config.toml
positions = "learned"
init = "normal"
beta2 = 0.95
MLP neurons of a small language model. Each row is named by its layer, matrix (up: input weights; down: output weights) and neuron, and shows model dimensions 0-63. Each number is 200 + 30 x the weight over its row's rms, rounded and kept within 0 to 999.
After each neuron's rows, "fires after" lists the tokens most often just before its 100 highest values on Wikipedia text that the model never trained on. A number after a token or word is its count.

L9.up18,208,208,205,247,251,208,175,180,242,139,215,186,204,204,183,197,165,209,138,212,256,179,153,184,175,159,193,206,202,167,228,197,190,190,217,223,204,168,222,220,194,215,235,176,210,221,174,204,151,164,189,206,235,180,192,220,137,197,250,184,206,219,146,216
L9.down18,191,229,168,212,192,210,216,159,241,234,223,189,224,193,175,203,254,228,156,165,157,215,313,199,216,245,254,237,164,210,228,230,173,252,181,249,217,250,199,106,214,184,219,190,186,177,212,216,194,202,225,213,192,105,205,202,202,213,150,227,204,179,240,178
fires after: "Tr" 21, "tr" 9, "Pro" 9, "electr" 5, "m" 5, "ener" 5

L8.up448,217,128,144,197,230,181,258,214,192,202,181,234,192,194,171,214,167,175,208,191,143,223,196,172,211,167,181,234,199,193,158,176,161,220,185,204,182,240,152,224,79,192,186,220,211,197,180,265,243,172,166,181,210,249,193,190,146,172,194,255,153,208,183,231
L8.down448,187,224,200,179,189,181,215,202,218,245,184,198,232,225,122,227,210,219,216,203,163,213,199,194,189,207,252,150,226,204,262,219,257,173,164,182,218,180,183,197,224,176,174,229,222,229,153,210,205,224,189,211,202,188,182,227,275,194,205,198,223,203,226,162
fires after: "V" 18, "v" 14, "pr" 8, "ev" 8, "sp" 8

L10.up60,201,137,186,186,206,214,224,213,224,203,156,211,183,234,247,265,197,195,258,219,177,210,198,224,206,196,178,197,184,161,179,206,202,159,209,211,199,176,189,219,161,123,212,242,144,241,183,204,213,196,159,165,234,230,207,163,218,174,220,244,142,268,175,169
L10.down60,171,226,161,197,174,164,198,172,187,250,209,191,190,202,225,154,198,253,180,164,199,153,195,233,230,230,200,211,214,244,230,218,199,183,151,194,159,226,188,120,222,155,184,221,212,197,224,223,192,208,264,240,192,235,234,157,220,249,237,150,223,166,200,216
fires after: "v" 16, "V" 15, "p" 9, "sc" 9, "f" 6, "P" 6

L9.up627,162,230,201,250,191,194,238,199,261,170,179,218,230,177,215,205,190,219,181,235,206,235,124,177,159,233,194,188,252,166,202,130,221,163,223,215,200,227,199,236,187,219,221,235,194,171,204,229,189,202,129,199,194,174,230,187,199,221,233,192,223,193,205,180
L9.down627,187,190,232,217,204,193,156,208,197,197,204,182,181,222,217,180,183,223,257,230,240,154,203,192,180,202,203,199,168,189,163,224,190,194,184,159,202,242,185,193,158,175,164,253,163,207,232,188,227,210,264,193,181,220,166,178,188,151,179,209,242,196,220,225
fires after: "G" 12, "Mc" 12, "Mac" 8, "O" 8, "Arch" 6, "ac" 5

L8.up492,203,141,164,174,159,223,241,199,206,239,194,180,122,181,207,138,171,212,216,257,235,183,201,169,211,233,179,178,214,213,219,196,222,185,174,206,172,137,175,213,212,208,235,255,150,191,194,208,119,212,194,189,196,209,236,228,202,231,227,185,182,213,171,178
L8.down492,203,193,198,249,210,216,121,191,194,159,217,247,209,205,187,169,214,156,204,176,166,220,179,209,148,237,181,170,181,181,250,196,154,225,238,198,200,186,147,202,169,171,155,162,159,207,220,169,227,261,162,194,205,186,169,177,198,158,205,167,215,205,167,196
fires after: "| " 51, "th" 7, "ath" 4

L8.up750,199,199,149,193,188,214,170,169,268,157,271,225,202,227,193,208,144,232,233,198,137,200,159,174,223,208,145,140,148,206,209,200,192,170,211,121,271,219,244,222,141,219,153,158,205,205,190,186,205,174,189,257,171,240,185,233,225,225,194,178,98,255,199,196
L8.down750,179,213,269,182,146,208,258,217,201,185,164,247,233,198,197,251,231,161,230,251,197,182,181,174,214,193,194,184,191,216,215,210,178,247,209,191,188,185,196,186,175,202,236,189,164,109,174,232,189,212,228,215,157,215,259,239,236,247,168,235,215,238,240,170
fires after: "re" 16, "im" 9, "s" 8, "dis" 8, "to " 8, "es" 5

L8.up784,207,217,204,204,221,220,236,184,232,238,230,187,118,192,169,174,187,186,177,184,216,224,208,202,143,158,168,249,190,193,202,148,201,164,186,206,225,178,216,227,144,183,208,169,267,221,193,211,169,170,190,240,175,235,225,194,149,156,234,218,149,207,174,162
L8.down784,176,140,196,224,178,158,212,217,229,199,167,188,151,212,189,206,238,246,171,200,210,167,169,204,286,152,267,220,211,185,243,221,151,197,235,203,196,189,160,201,196,206,215,180,160,193,168,204,188,255,185,184,262,142,190,185,218,256,176,170,175,164,172,246
fires after: "v" 17, "V" 13, "D" 8, "tr" 6, "cl" 6

L11.up775,175,231,219,253,189,210,208,135,194,182,191,242,167,182,166,232,204,241,169,181,221,248,196,211,192,218,156,256,175,212,165,156,226,228,193,207,264,217,198,223,188,181,160,191,240,209,189,207,187,177,179,228,161,221,260,158,187,193,191,207,202,225,210,230
L11.down775,207,198,221,184,226,288,223,275,159,195,230,203,204,168,199,194,118,214,178,248,189,190,207,248,183,164,228,221,270,178,197,144,231,181,233,210,150,215,181,239,213,270,202,169,176,173,174,181,160,217,222,200,249,157,230,194,235,187,228,215,207,181,183,174
fires after: "G" 16, "sch" 13, "K" 12, "Sch" 8, "J" 7, "S" 6

L6.up749,196,196,215,209,194,173,140,163,248,168,200,190,211,219,198,219,202,229,197,202,137,215,140,149,189,169,200,155,176,177,173,177,236,196,168,155,228,240,240,225,195,179,174,187,229,212,225,250,167,156,196,203,230,189,269,160,200,216,218,228,185,187,151,201
L6.down749,205,169,180,251,217,255,241,173,185,207,265,231,205,227,227,215,265,179,220,169,203,200,133,213,174,188,223,216,185,165,275,215,207,211,222,190,154,201,201,217,211,176,261,205,259,237,152,241,171,231,227,199,188,235,134,153,189,192,249,215,180,190,212,209
fires after: "to " 33, "in " 6, "d" 4, "re" 4, "by " 4

L8.up307,159,207,227,237,161,214,228,228,180,182,191,221,179,178,191,226,205,179,191,212,218,189,177,207,236,238,166,238,173,204,145,187,219,147,225,178,222,202,212,231,224,134,176,223,196,213,171,232,178,159,195,161,151,184,234,191,197,196,195,107,220,144,168,241
L8.down307,165,243,208,194,160,179,237,200,234,231,212,258,175,240,236,182,224,221,141,216,189,203,250,249,209,218,205,190,155,178,204,217,160,287,178,174,125,253,186,209,161,231,184,186,165,226,170,165,182,236,202,218,174,186,248,175,220,181,223,276,214,222,217,206
fires after: "K" 20, "S" 12, "s" 11, "H" 10, "Q" 5

L6.up784,263,185,153,237,224,196,197,179,193,190,162,189,161,155,161,133,217,165,254,207,187,230,220,189,181,237,202,195,192,218,183,204,221,221,172,224,204,154,216,219,180,214,249,245,203,238,192,248,187,200,202,184,221,194,171,202,228,232,165,194,136,220,232,174
L6.down784,242,195,190,227,211,239,199,214,116,173,171,214,192,170,211,181,169,134,178,227,195,200,203,159,221,250,205,135,204,199,192,194,159,193,217,243,200,221,197,231,208,192,182,224,223,181,212,262,225,178,194,209,164,291,221,199,178,213,200,232,212,239,180,177
fires after: "| " 45, "4 " 6, "1 " 4

L10.up709,182,207,140,234,184,159,237,185,289,215,256,228,153,186,163,241,227,183,172,206,230,157,167,198,188,209,137,222,252,177,184,214,213,186,158,197,137,197,198,210,201,207,202,204,174,161,205,224,182,171,181,211,136,157,208,190,190,220,259,207,236,192,164,219
L10.down709,216,256,207,183,176,228,159,209,274,214,211,228,231,242,205,218,166,175,201,219,153,204,171,232,170,205,205,144,207,243,205,211,154,217,185,191,229,227,213,213,197,177,164,211,156,241,196,161,220,186,224,241,206,207,198,202,251,222,153,242,209,190,189,225
fires after: ". " 14, "Mac" 12, "K" 10, "San " 6, "O" 6, "St " 4

L10.up298,219,167,209,188,265,223,195,172,166,185,214,205,207,199,227,177,155,221,159,235,145,241,186,175,218,221,216,201,240,201,198,138,190,209,219,153,247,260,218,220,181,212,164,157,197,141,175,238,224,153,220,253,239,185,206,214,161,159,194,204,175,257,216,220
L10.down298,196,179,177,153,155,239,190,234,192,169,239,208,244,177,232,203,239,163,189,196,245,190,200,217,203,179,206,213,188,203,183,209,196,213,190,244,210,227,195,113,202,207,199,159,253,207,203,167,201,183,165,229,218,186,203,195,188,190,179,216,208,202,201,218
fires after: "re" 20, "Al" 12, "No" 11, "In" 5, "dis" 5

L9.up247,203,233,163,189,207,222,198,188,201,198,200,231,224,226,227,213,185,197,159,185,137,143,186,124,182,219,185,209,159,193,199,177,164,146,232,153,211,234,240,234,232,246,202,179,209,180,213,199,192,219,218,233,204,238,222,232,217,206,207,152,190,223,229,228
L9.down247,186,147,240,197,238,191,202,239,225,196,166,148,192,198,191,170,174,218,212,199,231,273,163,230,193,191,227,198,238,221,166,187,244,196,212,200,235,204,227,223,189,187,213,202,255,181,172,198,200,220,217,229,195,234,192,142,224,200,115,217,207,229,189,207
fires after: "re" 26, "es" 13, "s" 12, "vol" 9, "um" 9, "or" 4

L8.up435,188,205,219,180,193,213,196,205,148,189,223,242,187,221,232,191,188,215,246,217,247,171,230,175,190,172,166,154,165,184,218,211,244,166,176,159,217,235,220,223,170,167,193,146,203,212,212,198,207,239,186,200,263,170,234,185,176,175,206,188,200,195,199,199
L8.down435,181,209,257,174,213,176,230,249,196,182,160,214,249,229,226,231,209,174,239,198,185,205,202,223,211,145,190,257,217,194,189,219,185,204,210,178,217,172,239,239,193,244,239,201,237,208,194,261,234,191,209,234,165,197,198,212,217,198,200,228,260,212,190,256
fires after: "to " 36, "would " 6, "a " 5, "ed " 4

L10.up28,228,219,184,229,256,208,214,166,201,223,234,169,185,169,186,263,166,215,210,174,163,206,198,235,211,166,175,235,171,182,153,162,206,165,201,195,216,198,182,205,223,285,189,198,223,219,181,191,236,168,212,213,202,218,200,199,190,188,214,187,221,237,171,196
L10.down28,190,206,151,196,233,169,212,203,206,173,183,193,245,163,209,186,198,185,209,202,188,229,189,137,176,189,236,207,181,223,186,210,189,191,244,227,190,174,212,89,201,140,210,194,220,142,212,145,234,183,256,217,187,154,204,178,241,184,262,238,199,228,155,204
fires after: "o" 23, "N" 11, "na" 8, "n" 4, "al" 4

L8.up747,237,191,201,241,175,201,242,165,108,137,192,198,200,177,159,214,184,172,199,172,125,210,217,213,178,175,172,200,196,222,210,187,217,207,229,215,230,215,201,218,237,234,179,235,168,158,216,185,181,174,195,179,155,195,199,237,227,190,190,194,201,187,191,220
L8.down747,193,99,207,224,142,252,205,205,229,224,183,208,191,224,203,242,183,216,208,233,242,227,189,130,156,175,203,239,197,196,177,167,208,188,250,197,198,185,227,229,152,177,232,173,250,167,159,202,279,237,159,197,186,230,234,245,130,281,248,188,200,240,160,175
fires after: "U" 30, "Mar" 7, "No" 7, "Vol" 5, "vol" 5, "s" 5

L10.up675,245,182,200,209,204,270,270,190,226,194,180,211,142,195,169,173,221,198,195,222,219,203,195,210,240,271,177,218,209,129,219,150,178,211,226,178,238,212,203,202,185,213,203,251,158,149,166,220,154,190,185,228,130,187,224,196,180,249,176,200,157,224,225,213
L10.down675,224,208,159,188,231,206,217,213,173,174,222,211,220,201,180,195,178,256,176,232,218,237,232,239,194,203,201,181,218,198,158,219,199,196,221,184,191,228,195,38,242,209,221,211,225,216,232,204,209,159,263,196,200,196,203,183,237,168,243,182,143,154,207,203
fires after: "6" 16, "2" 15, "3" 9, "a " 8, "4" 7, "1" 7

L8.up64,209,202,192,182,236,201,185,139,188,183,201,202,202,187,184,178,150,191,209,202,195,197,217,159,180,165,163,238,226,143,204,166,193,174,185,188,224,213,249,218,192,203,185,189,236,180,206,182,198,226,222,200,204,204,236,214,241,210,167,213,178,206,188,217
L8.down64,200,203,205,207,164,201,220,184,149,170,182,230,143,220,268,220,199,224,154,250,177,215,162,196,213,191,154,218,209,240,183,210,222,237,222,226,221,163,184,222,212,181,196,222,256,159,180,270,187,176,119,135,183,216,226,193,238,256,199,223,225,237,193,175
fires after: "J" 25, "es" 6, "s" 6, "im" 6, "i" 5, "g" 4

L9.up487,219,172,177,201,170,261,203,177,193,167,137,180,206,139,232,154,177,163,230,288,207,200,232,172,211,213,199,231,154,223,195,217,181,139,177,216,200,173,225,215,211,171,217,197,219,176,205,231,206,240,208,180,201,182,187,234,207,224,197,194,158,225,211,222
L9.down487,212,247,207,197,239,198,177,197,203,223,183,229,180,161,196,177,191,204,189,171,172,209,215,165,191,165,144,125,164,196,202,164,201,242,163,231,195,209,182,292,174,182,229,179,208,215,182,152,162,260,215,220,208,248,213,172,193,135,209,203,257,150,237,172
fires after: "p" 31, "| " 27, "}" 4

L10.up281,241,212,147,221,253,269,170,165,145,202,187,192,209,157,200,243,160,203,236,235,244,202,225,188,211,219,158,221,179,181,186,185,242,228,218,231,199,229,249,214,224,234,177,160,202,149,175,220,190,229,190,243,183,162,168,197,248,124,212,200,165,216,227,137
L10.down281,229,169,229,182,163,189,204,253,206,163,224,197,254,155,211,197,174,167,201,184,202,215,196,166,232,193,210,156,195,249,230,160,203,178,255,209,190,166,159,225,188,228,202,185,205,223,183,200,282,189,166,246,250,240,206,226,218,215,160,198,169,200,218,172
fires after: "| " 25, "Se" 11, "n" 8, "do" 6, "Eli" 6, "R" 5